From a checkpoint of a small transformer trained on Wikipedia: MLP 320 SwiGLU, 7387 steps.
MLP neurons of a small language model. Each row is named by its layer, matrix (down: output weights) and neuron, and shows model dimensions 32-127. Each number is 200 + 40 x the weight over its row's rms, rounded and kept within 0 to 999. A neuron's up and down rows have the sign that makes its largest values positive.
After each neuron's rows, "fires before" lists the tokens most often just after its 100 highest values on Wikipedia text that the model never trained on.

L3.down188,199,137,224,146,194,178,192,240,252,245,190,168,186,189,287,192,144,152,217,195,142,122,235,199,157,216,157,180,194,213,182,202,183,218,213,225,143,182,135,0,190,198,217,235,195,176,277,149,292,182,230,190,146,178,213,183,171,152,258,213,180,215,188,148,222,184,204,129,182,201,169,117,220,242,202,186,180,192,194,169,160,244,182,197,202,251,240,199,227,265,214,205,186,251,168,203
fires before: "\n", " The", " She"

L3.down25,191,189,173,243,130,193,242,274,142,233,208,260,185,161,189,245,222,206,235,208,150,185,177,177,249,229,177,223,246,154,202,243,158,137,218,219,158,213,186,241,206,107,285,161,137,195,219,174,220,193,137,247,277,193,217,233,192,193,141,280,169,213,216,174,196,175,172,206,223,302,240,237,152,162,124,223,143,230,205,116,240,157,223,155,189,217,219,197,224,245,258,239,239,173,159,214
fires before: " as", " /", " than", " life", "."

L3.down294,217,132,207,154,296,196,194,261,272,238,209,147,261,129,154,159,136,184,147,189,177,184,173,290,205,205,310,276,240,186,315,197,175,275,253,193,192,174,197,137,223,224,281,219,208,183,163,181,218,189,212,257,225,217,292,192,211,178,198,182,174,250,192,121,220,176,214,254,164,257,163,117,222,250,191,204,208,138,229,180,221,219,216,217,256,233,146,237,224,252,205,193,297,156,203,201
fires before: " a", " in", " an", " on", ":", " the"

L6.down21,206,122,207,160,199,149,140,213,190,207,245,204,165,213,258,217,244,188,161,183,194,198,210,218,16,216,211,113,198,202,220,193,174,213,217,178,204,250,202,0,183,180,244,132,160,151,165,191,175,214,213,164,213,228,193,234,180,209,186,203,146,266,180,210,210,184,203,121,227,206,136,124,248,258,193,213,142,166,255,233,157,218,167,204,224,237,207,181,183,232,167,210,259,246,246,214
fires before: "\n", " He", " The", " In"

L6.down273,226,190,190,201,183,132,199,189,256,204,169,192,180,180,281,247,179,196,169,214,0,174,277,239,162,187,248,210,187,233,238,207,212,194,196,175,238,212,166,0,255,214,183,198,224,187,193,163,276,152,225,176,167,165,241,221,173,224,247,187,211,187,224,205,196,241,216,204,202,207,204,139,231,224,221,225,181,173,224,191,198,234,198,173,227,264,235,210,194,241,193,189,236,173,199,175
fires before: "\n", " The", " He", " In"

L6.down128,223,200,160,198,206,244,253,172,259,140,286,199,217,180,213,249,198,166,176,198,239,170,201,175,127,177,191,189,172,191,209,272,170,206,130,258,195,219,241,280,204,178,194,198,178,218,308,204,214,189,214,241,211,170,215,132,233,201,180,214,211,195,159,95,68,264,195,211,201,227,150,266,140,187,151,204,207,161,168,167,112,210,225,222,220,209,193,120,229,180,203,219,185,183,179,184
fires before: "==", " ==", " and", " of"

L5.down157,239,113,211,166,237,212,235,233,200,266,202,167,217,242,200,213,185,181,262,161,211,165,177,178,250,196,272,219,163,232,188,231,247,196,199,197,205,179,242,152,139,264,201,161,205,258,91,154,242,184,267,238,263,263,162,251,146,173,131,175,167,254,255,230,153,130,155,185,262,184,148,272,173,191,204,182,191,247,240,154,325,165,226,223,224,244,245,223,221,180,244,215,243,271,181,217
fires before: " the", " by"

L7.down105,161,162,226,147,165,248,158,248,176,168,270,144,151,213,144,218,183,233,173,268,77,207,235,142,225,176,187,245,196,244,289,182,197,174,254,159,212,154,241,160,169,178,91,242,193,207,218,234,224,208,166,230,250,253,178,248,222,236,194,235,214,205,178,173,214,185,250,224,157,245,217,200,239,184,171,214,251,166,169,124,205,224,233,213,180,177,180,207,293,186,153,181,185,191,237,223
fires before: " |", ";"

L5.down312,222,158,142,185,155,219,254,179,185,188,196,203,167,202,283,185,218,144,148,280,108,238,184,241,282,227,201,201,173,253,225,193,260,259,141,178,251,264,237,270,236,225,191,223,219,247,248,153,193,284,226,207,226,175,263,198,208,199,203,212,170,208,215,194,173,250,217,215,174,178,195,199,267,206,216,207,158,98,132,153,202,218,246,171,255,243,152,152,252,228,194,224,190,213,196,237
fires before: "\n", " and", " ==", " |", "==", "s"

L5.down106,205,171,174,169,217,227,201,261,221,216,231,218,185,226,236,220,317,151,221,250,188,230,194,96,104,127,174,254,219,237,194,202,202,272,139,205,153,213,206,248,252,200,148,287,201,237,173,236,224,227,229,134,194,234,227,138,145,157,248,162,231,192,223,210,193,214,221,211,176,162,228,223,294,162,227,150,183,133,247,178,227,153,238,193,159,164,167,183,168,200,138,150,142,122,215,231
fires before: "\n", ","

L5.down181,191,246,156,196,139,239,141,190,202,175,182,235,209,170,239,208,195,217,231,200,211,102,184,270,143,213,157,164,231,171,230,152,176,161,195,227,221,251,227,110,196,203,280,194,210,173,266,217,230,217,208,195,163,225,220,202,260,275,210,174,151,267,235,200,240,177,159,204,185,276,253,233,271,156,221,208,153,252,138,198,176,241,227,184,190,162,220,198,188,173,213,187,188,188,196,186
fires before: "s"

L8.down216,222,219,168,245,244,173,222,181,194,199,171,137,203,222,192,205,234,253,261,239,186,242,136,148,330,174,224,174,227,225,227,214,143,228,303,219,228,192,185,97,214,179,193,201,176,150,189,164,182,211,162,265,229,244,216,254,255,167,162,235,178,252,206,260,215,180,97,205,223,262,206,157,156,191,209,211,264,257,195,194,180,293,222,208,250,263,229,185,167,247,220,247,115,173,199,230
fires before: "\n", "==", " ==", " was"

L7.down16,151,222,171,215,181,227,172,135,251,201,193,98,221,192,209,122,274,177,245,188,150,137,250,160,209,180,271,178,167,147,248,270,289,239,165,206,254,173,204,108,127,242,177,171,204,183,161,247,147,139,214,158,194,165,122,281,229,131,161,173,213,172,180,248,171,212,218,218,238,171,152,244,215,149,176,199,234,152,167,226,244,193,172,186,259,208,171,210,186,174,217,151,161,220,191,179
fires before: " |", " is", ":", "."

L8.down121,169,208,188,272,218,252,196,274,185,153,186,218,216,241,148,246,200,207,198,242,242,178,207,198,175,147,209,200,218,208,277,210,238,190,243,179,166,211,215,240,276,101,200,210,121,210,215,210,143,244,226,256,185,115,275,231,143,256,314,205,148,238,229,160,210,199,210,197,167,218,205,204,222,241,158,249,158,179,134,228,179,175,185,205,181,222,268,144,231,196,241,193,235,252,169,191
fires before: "\n"

L3.down121,153,226,271,228,182,173,197,249,234,197,210,203,230,245,169,199,232,126,243,254,265,176,216,148,188,181,279,203,204,286,166,139,216,259,255,180,193,252,185,298,262,242,274,265,200,237,263,212,233,279,159,229,202,216,223,208,232,147,228,201,219,158,337,242,147,197,225,174,153,163,264,152,194,196,155,151,256,175,237,134,142,213,230,235,169,247,185,122,213,219,170,176,203,190,110,172
fires before: "s"

L7.down124,152,165,139,157,173,211,194,210,165,217,249,152,209,200,219,222,162,240,153,268,146,189,173,207,260,264,246,118,195,225,257,214,218,208,180,171,187,227,208,209,167,183,204,223,209,238,196,278,146,160,205,196,188,139,180,190,269,202,200,205,165,212,176,207,120,159,274,265,102,250,184,246,192,190,221,229,203,183,148,247,214,189,213,262,190,135,118,217,189,276,251,222,162,181,201,215
fires before: " |", "'"

L8.down117,147,178,216,220,158,159,228,216,206,214,270,178,226,239,178,273,238,195,156,227,205,191,237,189,222,169,217,199,185,282,256,186,159,234,180,151,196,137,245,268,209,176,214,157,164,140,179,184,148,246,246,171,195,125,173,229,210,226,171,206,229,162,178,225,147,180,147,217,218,221,152,172,184,162,167,319,258,185,212,267,283,215,250,105,210,232,200,190,161,153,213,192,209,251,264,161
fires before: "\n", " .0", " ", " .1", " 7"

L3.down167,215,114,242,172,187,156,154,203,194,202,175,135,184,184,226,195,226,232,191,206,200,195,224,151,211,170,136,155,231,237,209,218,232,202,190,134,227,222,235,0,220,172,243,152,231,123,142,166,242,197,247,151,153,206,143,218,195,267,207,195,153,205,120,256,165,183,201,188,183,186,111,133,274,242,191,171,211,167,259,202,141,230,185,246,229,243,192,235,140,178,153,182,216,179,159,153
fires before: "\n", " The", " She"

L8.down30,262,171,169,215,179,184,220,196,223,221,243,231,208,240,122,203,175,134,231,173,159,146,143,198,179,166,185,200,162,225,208,199,281,165,172,213,233,239,212,139,226,219,193,156,209,172,213,241,170,177,237,105,227,215,174,213,246,170,237,245,199,192,134,178,220,256,178,134,185,205,207,212,150,189,182,197,102,149,231,201,328,153,230,198,119,148,271,178,210,134,179,161,216,267,230,195
fires before: ".", ",", " and", " by", " in", " on"

L5.down78,269,157,214,185,256,190,197,176,348,153,204,198,157,190,267,249,228,202,183,191,255,158,289,130,0,236,233,186,215,213,211,191,208,165,221,193,238,219,188,96,243,200,238,191,180,180,226,200,232,242,203,170,134,198,242,187,219,230,199,216,211,182,203,191,213,247,165,184,185,219,155,99,197,218,216,189,193,218,252,256,126,220,174,197,228,254,196,225,150,192,204,211,214,157,237,199
fires before: "-", "\n", " "

L5.down101,237,145,200,187,212,226,209,206,235,160,254,151,166,155,273,233,267,155,246,148,144,228,242,127,171,243,219,265,135,196,201,185,131,139,214,132,195,137,204,125,214,235,268,171,258,205,228,156,183,229,234,145,176,259,230,185,153,129,138,260,199,223,178,206,242,198,223,237,173,179,153,201,171,226,202,165,124,276,227,135,129,195,231,190,182,219,206,199,123,192,149,187,221,209,206,185
fires before: "\n"

L6.down73,170,198,163,183,112,142,202,224,207,308,217,156,149,222,218,199,193,249,198,219,116,116,246,198,189,192,249,161,191,221,188,257,163,202,152,198,117,126,153,123,203,181,273,175,146,198,173,135,190,174,216,176,193,243,184,160,274,154,243,272,165,140,164,172,209,254,196,151,237,219,233,206,218,265,198,260,316,182,239,193,184,209,172,164,151,189,223,162,258,148,164,168,218,219,220,152
fires before: "\n", " 0", " Apps", " .0", " .2", " .1"

L6.down184,253,209,187,209,246,203,199,225,211,193,132,186,142,175,308,238,162,241,150,245,258,205,244,179,129,236,182,171,202,269,259,236,238,253,140,155,144,150,229,233,195,140,260,186,168,143,185,152,200,175,89,210,122,172,245,207,296,279,185,254,151,193,261,204,245,187,204,182,181,128,227,190,124,206,181,247,224,136,189,183,142,216,177,173,244,233,203,202,245,151,177,156,182,224,196,221
fires before: "\n", "|", "-"

L3.down35,275,234,148,309,179,228,185,257,271,177,233,220,155,221,187,274,142,184,151,254,98,185,171,248,237,154,218,230,233,172,169,165,303,146,206,238,134,191,194,119,174,231,230,256,204,190,124,210,223,244,254,119,149,221,193,183,217,244,178,222,123,228,225,200,207,207,201,164,180,198,189,209,219,179,208,191,139,230,211,166,234,233,214,240,158,151,206,220,184,212,162,218,216,267,164,200
fires before: "\n"

L3.down62,222,146,179,269,227,239,171,206,143,232,177,233,230,225,289,266,197,221,208,224,139,219,173,219,259,232,170,169,210,250,227,257,196,204,195,223,218,146,211,108,203,252,225,166,155,256,159,240,208,235,220,248,204,178,202,155,226,218,192,182,174,161,191,194,129,112,221,169,236,201,205,205,251,197,161,169,177,177,195,236,152,172,136,225,164,182,178,255,165,184,157,276,203,204,199,135
fires before: "-", "\n", "s", ",", "|", " is"

L5.down302,163,206,191,205,219,188,232,183,200,268,169,205,205,151,141,164,264,216,205,194,190,198,205,167,289,178,252,158,155,154,181,291,204,172,179,217,208,227,148,168,260,192,259,202,169,203,142,210,183,215,214,161,184,160,194,162,235,181,212,184,210,213,208,209,173,192,106,208,236,134,52,158,188,217,183,189,207,244,206,292,142,196,173,154,154,274,237,229,205,255,226,213,282,271,272,206
fires before: "\n"

L5.down68,196,168,196,256,272,185,261,194,142,227,227,149,169,209,208,183,206,223,240,220,166,262,182,202,255,235,176,174,239,263,187,119,204,213,163,159,190,236,245,251,230,221,218,173,138,144,165,219,193,198,223,208,153,221,239,244,165,194,173,173,271,244,204,213,170,273,113,212,155,207,192,230,139,111,213,165,147,275,173,210,177,218,275,230,228,224,255,231,150,233,202,258,246,269,187,206
fires before: " the", " them", " his", " which"

L5.down287,110,212,169,250,174,251,168,187,170,220,196,228,254,134,196,221,205,215,157,230,148,173,213,229,177,128,178,163,250,137,149,185,183,207,228,244,172,213,173,113,231,156,224,168,185,176,236,177,225,209,113,268,208,203,245,251,176,193,201,233,122,144,238,206,186,179,121,238,233,142,145,208,141,165,220,169,167,209,243,204,160,274,224,271,194,231,203,232,238,191,214,237,207,268,238,229
fires before: "\n"

L5.down143,156,226,206,161,184,219,210,204,254,211,199,167,251,250,120,213,274,251,224,193,217,163,275,167,179,185,234,228,186,216,184,158,270,217,286,211,177,186,216,148,174,202,150,177,261,127,179,208,198,257,247,148,210,216,250,217,252,230,259,205,208,228,231,217,207,215,163,258,232,191,156,236,311,249,228,223,199,183,250,220,205,159,220,218,144,211,239,265,162,169,241,176,152,189,225,173
fires before: " a", " an"

L6.down178,229,167,190,214,215,228,187,203,263,181,142,230,208,194,230,184,313,179,202,147,178,218,233,182,0,155,137,199,166,205,180,197,221,194,221,182,195,251,135,179,155,228,283,216,276,171,205,191,233,257,185,102,199,196,175,176,211,165,135,221,173,216,189,173,346,176,199,204,253,199,172,126,206,220,172,185,224,130,209,268,186,269,189,211,187,209,213,175,232,223,183,209,184,242,218,235
fires before: "\n", " In", " The", " He"

L7.down24,153,236,249,170,238,181,208,138,144,210,155,167,179,239,169,184,196,212,187,234,155,188,209,276,132,168,225,185,237,260,279,158,238,195,276,184,249,200,106,46,222,206,166,217,197,122,223,215,236,196,172,220,193,261,195,134,221,119,179,196,235,280,186,251,187,229,206,176,214,216,164,195,283,205,188,216,185,175,140,229,183,236,142,197,208,222,203,234,131,212,293,253,185,194,218,188
fires before: "\n", " /", "==", "°33′"

L8.down179,216,231,162,243,220,179,272,252,149,229,237,207,205,190,145,242,252,202,196,209,151,233,178,201,183,225,192,208,241,121,188,163,205,269,190,222,235,192,215,115,250,169,212,208,189,201,152,200,211,146,170,177,219,198,268,207,248,152,233,143,169,184,189,312,174,260,202,234,169,214,150,182,177,244,145,210,134,168,252,155,189,150,210,239,198,176,211,244,159,183,266,243,164,186,234,231
fires before: " |", ",", "\n", ":", ";"

L5.down69,222,226,189,193,197,181,188,162,208,251,218,237,141,182,190,219,164,199,216,208,59,250,164,170,205,231,195,197,214,281,235,243,180,206,189,188,204,186,253,299,257,169,231,138,150,183,217,247,237,182,183,207,228,147,211,199,218,219,233,200,78,199,234,133,210,258,172,184,213,255,133,202,186,91,122,165,180,211,191,170,208,215,267,149,211,192,138,199,208,184,147,197,186,144,221,209
fires before: " by", " in", " to", " as", " on", "."

L8.down235,221,294,218,174,213,241,182,209,254,186,212,202,226,212,196,196,233,148,148,256,194,237,204,225,117,217,167,192,187,261,202,185,129,208,138,230,194,238,182,205,180,190,295,205,209,158,156,199,111,134,207,197,249,121,204,233,177,240,252,194,226,236,203,163,240,288,249,234,171,194,199,169,110,161,189,204,216,170,154,262,166,199,243,262,171,181,167,225,162,193,164,197,140,211,227,260
fires before: "\n", "-"

L5.down291,157,208,159,167,171,182,193,124,196,176,239,179,211,221,217,184,208,156,281,223,222,202,161,161,130,163,201,159,264,203,239,127,172,269,169,271,220,230,278,351,192,253,129,245,167,171,185,143,236,254,164,209,241,181,234,168,251,220,245,229,273,226,177,215,187,233,131,165,156,236,222,233,189,191,165,143,137,160,181,217,244,158,225,265,209,194,173,175,289,200,199,184,143,199,225,201
fires before: "s", "t", "-", "E"

L5.down231,272,281,177,167,217,212,217,218,260,161,217,226,226,194,252,254,155,250,171,196,245,204,245,163,187,179,143,295,215,140,201,202,206,184,140,200,164,210,167,87,263,192,160,153,212,222,211,149,210,193,227,172,266,274,207,221,141,159,217,199,228,145,182,190,220,186,231,156,211,201,230,318,218,293,204,274,162,151,157,135,165,153,217,244,223,207,199,198,168,182,254,236,176,257,198,215
fires before: "\n", " be", " |"

L7.down221,250,250,169,159,205,208,249,176,212,201,189,254,142,189,207,195,269,218,126,204,227,255,253,229,250,201,197,248,205,171,219,224,160,180,247,257,207,224,173,108,227,150,369,252,188,232,188,176,245,256,156,195,162,232,209,261,168,167,209,168,167,216,210,241,168,200,199,216,267,214,169,171,223,176,148,206,292,127,168,212,251,212,147,195,268,240,158,124,256,152,184,200,218,180,209,186
fires before: "\n", ":", ")", " is", " in"

L5.down318,257,178,202,186,251,249,193,203,306,200,220,188,223,182,221,205,196,195,192,213,268,188,204,170,9,251,122,183,242,180,182,180,156,227,201,170,159,267,183,97,227,200,157,180,167,186,205,192,217,184,124,270,186,202,212,221,208,232,177,185,193,181,215,206,263,225,109,214,191,212,173,153,108,148,217,196,166,177,230,172,198,227,237,202,217,231,193,251,234,194,192,215,227,298,184,195
fires before: "-", "\n", " "

L7.down47,220,292,264,257,209,228,103,238,227,193,171,131,182,233,248,206,186,220,213,169,81,147,157,161,76,153,227,154,149,206,159,215,106,175,239,217,234,261,186,274,212,241,228,213,217,130,292,247,197,137,161,158,217,181,180,178,194,181,201,158,134,237,190,186,142,215,201,162,145,240,229,164,190,219,214,194,248,240,148,192,204,218,165,207,215,225,237,206,179,146,268,166,181,149,226,177
fires before: " |", " Labor", "s"

L8.down76,123,227,197,180,210,234,226,194,173,214,185,180,231,225,158,182,229,170,190,192,158,207,180,152,210,220,193,261,203,203,210,234,215,168,263,252,234,249,185,145,223,190,275,148,269,191,166,234,274,183,230,227,228,107,226,193,143,176,222,152,237,193,177,223,118,80,233,252,239,221,162,150,204,234,211,291,190,116,208,176,198,108,183,174,235,233,171,211,229,252,217,197,173,207,248,199
fires before: ",", ".", " and", "\n", " |", " City"

L7.down256,145,194,195,199,207,230,196,163,243,248,152,248,237,175,205,171,289,239,189,190,135,151,227,209,149,229,146,241,152,164,233,198,213,219,189,199,200,155,171,108,195,201,200,166,176,204,191,236,225,161,192,233,196,187,218,133,188,220,223,182,188,153,303,232,197,215,160,239,172,177,209,237,142,168,128,227,159,222,232,212,127,186,171,156,143,211,248,223,155,167,148,183,238,281,175,244
fires before: "\n"

L8.down50,232,162,192,288,232,257,167,174,144,235,271,237,184,223,155,261,163,162,186,197,99,204,188,236,218,211,178,254,156,192,210,154,133,328,199,236,165,172,195,112,224,164,213,170,178,209,197,327,212,180,161,273,151,195,244,209,286,239,209,148,179,220,181,198,211,270,193,196,172,234,170,245,143,172,176,200,199,222,154,190,236,195,252,172,186,131,201,171,243,242,192,178,231,179,217,207
fires before: ",", " |", "\n", " (", ";"

L6.down17,163,192,223,185,268,185,185,218,265,190,234,158,180,242,234,170,253,186,138,224,262,219,274,140,184,233,114,218,139,200,282,176,205,264,168,111,149,167,209,98,231,161,212,147,158,139,98,254,209,248,211,203,176,159,232,190,141,214,210,212,203,202,171,227,257,220,187,227,200,161,136,134,249,214,146,256,200,153,187,218,189,238,169,183,226,223,168,183,124,203,131,172,244,254,217,228
fires before: "\n"

L6.down288,223,194,194,217,215,185,168,199,240,230,226,126,204,194,200,224,188,202,218,155,187,184,194,161,167,173,169,228,116,206,248,206,228,216,153,162,174,220,197,247,165,231,189,171,215,238,195,194,222,247,234,209,132,225,209,173,198,237,166,159,243,190,201,262,238,190,169,294,209,241,171,270,253,267,206,174,199,207,175,188,228,219,234,225,252,210,251,225,187,170,195,202,231,235,253,255
fires before: " he", " the", " she", " they", " it", " of"

L5.down115,274,158,152,239,218,143,178,140,194,161,189,151,213,214,292,155,258,172,222,179,208,164,214,220,269,130,160,164,222,204,207,247,206,236,134,196,173,213,180,29,174,261,224,210,179,190,236,190,231,238,212,197,241,191,153,201,124,255,248,265,171,279,231,189,202,107,211,191,177,201,177,228,272,196,178,180,215,238,274,150,209,205,202,169,249,268,266,206,231,177,146,176,193,258,206,219
fires before: " the", " his", " its", " this", " a", " their"

L8.down13,210,196,197,190,236,205,219,158,261,248,160,166,199,212,208,214,190,258,216,247,155,148,189,142,177,196,156,238,173,203,228,254,160,305,106,179,159,206,212,89,220,203,306,179,128,156,203,230,285,245,189,228,169,187,212,247,174,206,184,160,223,214,261,160,191,183,158,236,171,213,208,166,170,213,170,166,150,257,159,191,163,253,189,213,174,185,103,152,187,203,179,240,196,292,207,231
fires before: "\n", " "

L3.down231,237,216,193,184,146,159,186,185,206,149,238,159,205,251,208,149,211,154,306,236,220,188,185,184,175,140,208,113,190,173,213,165,123,230,256,196,225,202,230,249,207,244,245,268,182,159,159,215,223,230,216,185,226,205,195,201,228,90,138,252,236,257,261,174,208,134,243,187,171,179,186,201,141,189,218,180,264,197,167,191,192,191,185,197,166,207,172,172,180,280,142,151,124,231,144,232
fires before: "s"

L7.down286,155,158,221,151,181,255,199,175,226,252,186,193,227,164,118,296,280,196,245,152,172,123,157,229,149,154,237,235,214,166,164,177,169,198,193,185,211,198,199,399,182,157,216,240,194,193,186,142,227,155,182,121,198,167,292,207,267,237,233,224,259,278,216,166,173,164,225,210,171,234,159,188,223,205,269,182,209,183,179,193,231,188,215,178,209,196,226,253,265,192,231,157,205,170,265,211
fires before: " a", ")", " an"

L6.down95,171,225,237,199,153,234,143,195,264,148,208,142,166,104,254,206,187,182,206,132,133,221,183,234,195,226,188,238,173,199,125,236,242,214,194,208,197,213,275,222,177,204,231,181,237,256,148,171,179,158,165,141,132,170,228,161,229,202,136,295,224,189,206,228,264,250,199,169,181,199,235,181,165,261,265,184,196,184,155,253,115,134,241,242,122,170,224,216,101,209,173,199,189,156,232,189
fires before: "\n", " 3", " 4"

L6.down269,203,240,184,247,154,223,174,166,189,233,130,258,163,198,149,161,275,192,189,280,278,181,256,232,211,140,166,209,205,128,221,194,236,148,181,211,212,215,93,157,252,137,213,188,186,176,148,158,197,215,207,154,203,198,222,221,165,254,192,249,160,252,235,144,155,183,203,249,242,212,172,176,143,196,165,200,190,222,120,212,162,223,221,161,103,179,158,183,175,228,251,193,239,192,263,208
fires before: "\n", "s"

L7.down219,197,190,213,231,165,161,179,231,270,136,220,167,207,197,191,213,248,130,210,215,240,197,165,231,62,216,260,194,212,207,171,220,188,218,150,250,164,238,187,406,170,222,229,232,172,181,209,253,222,205,238,219,259,239,224,225,169,189,256,244,190,183,250,178,215,243,187,191,183,230,229,200,197,240,235,162,203,262,220,220,169,201,213,191,273,188,201,195,218,238,196,222,231,125,232,150
fires before: "s"

L7.down148,188,191,191,206,236,268,180,198,211,262,153,213,235,254,177,190,250,215,160,186,215,174,219,236,241,169,171,163,187,221,183,164,155,224,220,264,155,297,200,315,147,183,193,214,183,266,193,208,219,266,243,161,191,199,161,239,181,216,273,161,228,183,217,196,181,258,190,240,148,169,257,195,247,166,214,225,212,256,155,214,206,256,134,260,194,268,160,225,160,184,135,293,213,197,193,210
fires before: " 3", " 4", " 2", "ul", " |", " 5"

L5.down122,208,280,179,187,239,183,148,223,259,167,183,262,146,206,261,138,203,208,215,193,225,198,191,228,0,190,166,186,183,221,156,179,170,199,167,214,256,263,182,128,236,133,211,234,259,162,233,173,147,145,208,187,176,214,197,238,212,207,192,187,141,201,226,248,267,195,227,203,237,246,222,43,160,213,227,157,218,180,170,225,133,197,201,185,244,167,215,175,178,201,273,232,249,186,162,169
fires before: "-", "\n", " ", "|"

L8.down73,207,166,176,193,219,221,170,213,186,167,179,252,153,141,255,125,262,198,130,146,288,229,259,185,273,172,146,214,200,162,192,169,187,248,172,181,194,206,191,0,196,195,260,238,246,157,188,161,175,235,198,194,211,192,236,198,158,251,202,267,168,167,209,206,212,193,164,195,209,193,174,144,244,203,216,180,230,197,234,218,155,228,151,181,219,252,196,275,169,212,148,200,162,233,193,184
fires before: "\n", " It", " The", " In"

L5.down269,165,171,185,244,212,253,206,244,241,165,229,234,168,275,221,172,225,210,145,223,161,165,171,229,283,195,170,175,229,157,243,171,156,174,170,212,187,182,290,148,182,186,173,277,282,206,183,162,173,197,228,137,217,165,189,199,200,131,193,152,208,209,193,242,147,182,207,243,180,215,315,148,305,151,186,159,224,155,189,210,159,197,179,200,191,228,175,223,242,245,170,213,201,119,143,196
fires before: " |", " of", " formal"

L7.down309,200,258,214,187,191,188,221,224,198,228,242,270,256,229,243,214,215,180,283,167,230,189,208,186,90,173,193,108,136,156,217,155,163,262,195,143,223,126,190,306,194,165,206,201,209,113,191,244,144,194,239,180,280,157,256,173,224,185,154,285,176,266,179,222,162,203,262,252,147,210,183,150,180,130,183,207,193,242,239,186,174,178,251,189,151,186,256,185,203,261,190,200,202,246,196,215
fires before: "\n", "s"

L5.down272,213,158,199,202,233,159,198,202,344,222,153,201,181,186,317,246,219,174,214,236,170,198,236,205,0,255,184,151,187,271,137,239,190,199,165,176,211,186,179,101,204,134,301,176,194,190,232,203,211,204,213,204,144,156,209,242,226,172,215,192,191,215,243,192,219,298,211,211,184,242,164,155,88,228,180,219,218,207,195,187,152,239,160,183,229,241,203,231,215,213,241,179,228,235,215,231
fires before: "\n", "|"

L8.down317,277,145,187,223,173,233,94,216,194,209,235,298,213,228,251,129,163,164,180,120,46,186,189,171,192,218,187,163,235,213,188,165,185,159,188,247,142,237,158,301,169,239,117,194,239,193,159,211,188,237,205,183,134,157,190,160,187,264,196,173,160,243,177,190,176,225,207,242,165,174,104,286,165,174,178,210,150,161,219,174,227,173,179,195,211,188,196,191,190,206,159,197,236,202,215,164
fires before: " |", " 4", " 3", " 0", " Total", " 5"

L8.down29,234,200,257,172,217,201,176,196,179,148,234,239,163,200,256,100,264,186,157,157,206,175,202,216,103,250,155,100,176,156,221,158,226,198,166,260,223,254,252,70,193,232,278,224,252,159,154,158,143,207,162,166,213,120,202,196,206,222,208,209,221,213,158,197,164,157,213,206,230,191,167,161,203,206,173,211,153,191,254,220,172,172,260,208,236,243,167,185,186,256,167,175,197,199,153,208
fires before: "\n", " The", " He", " It", " In"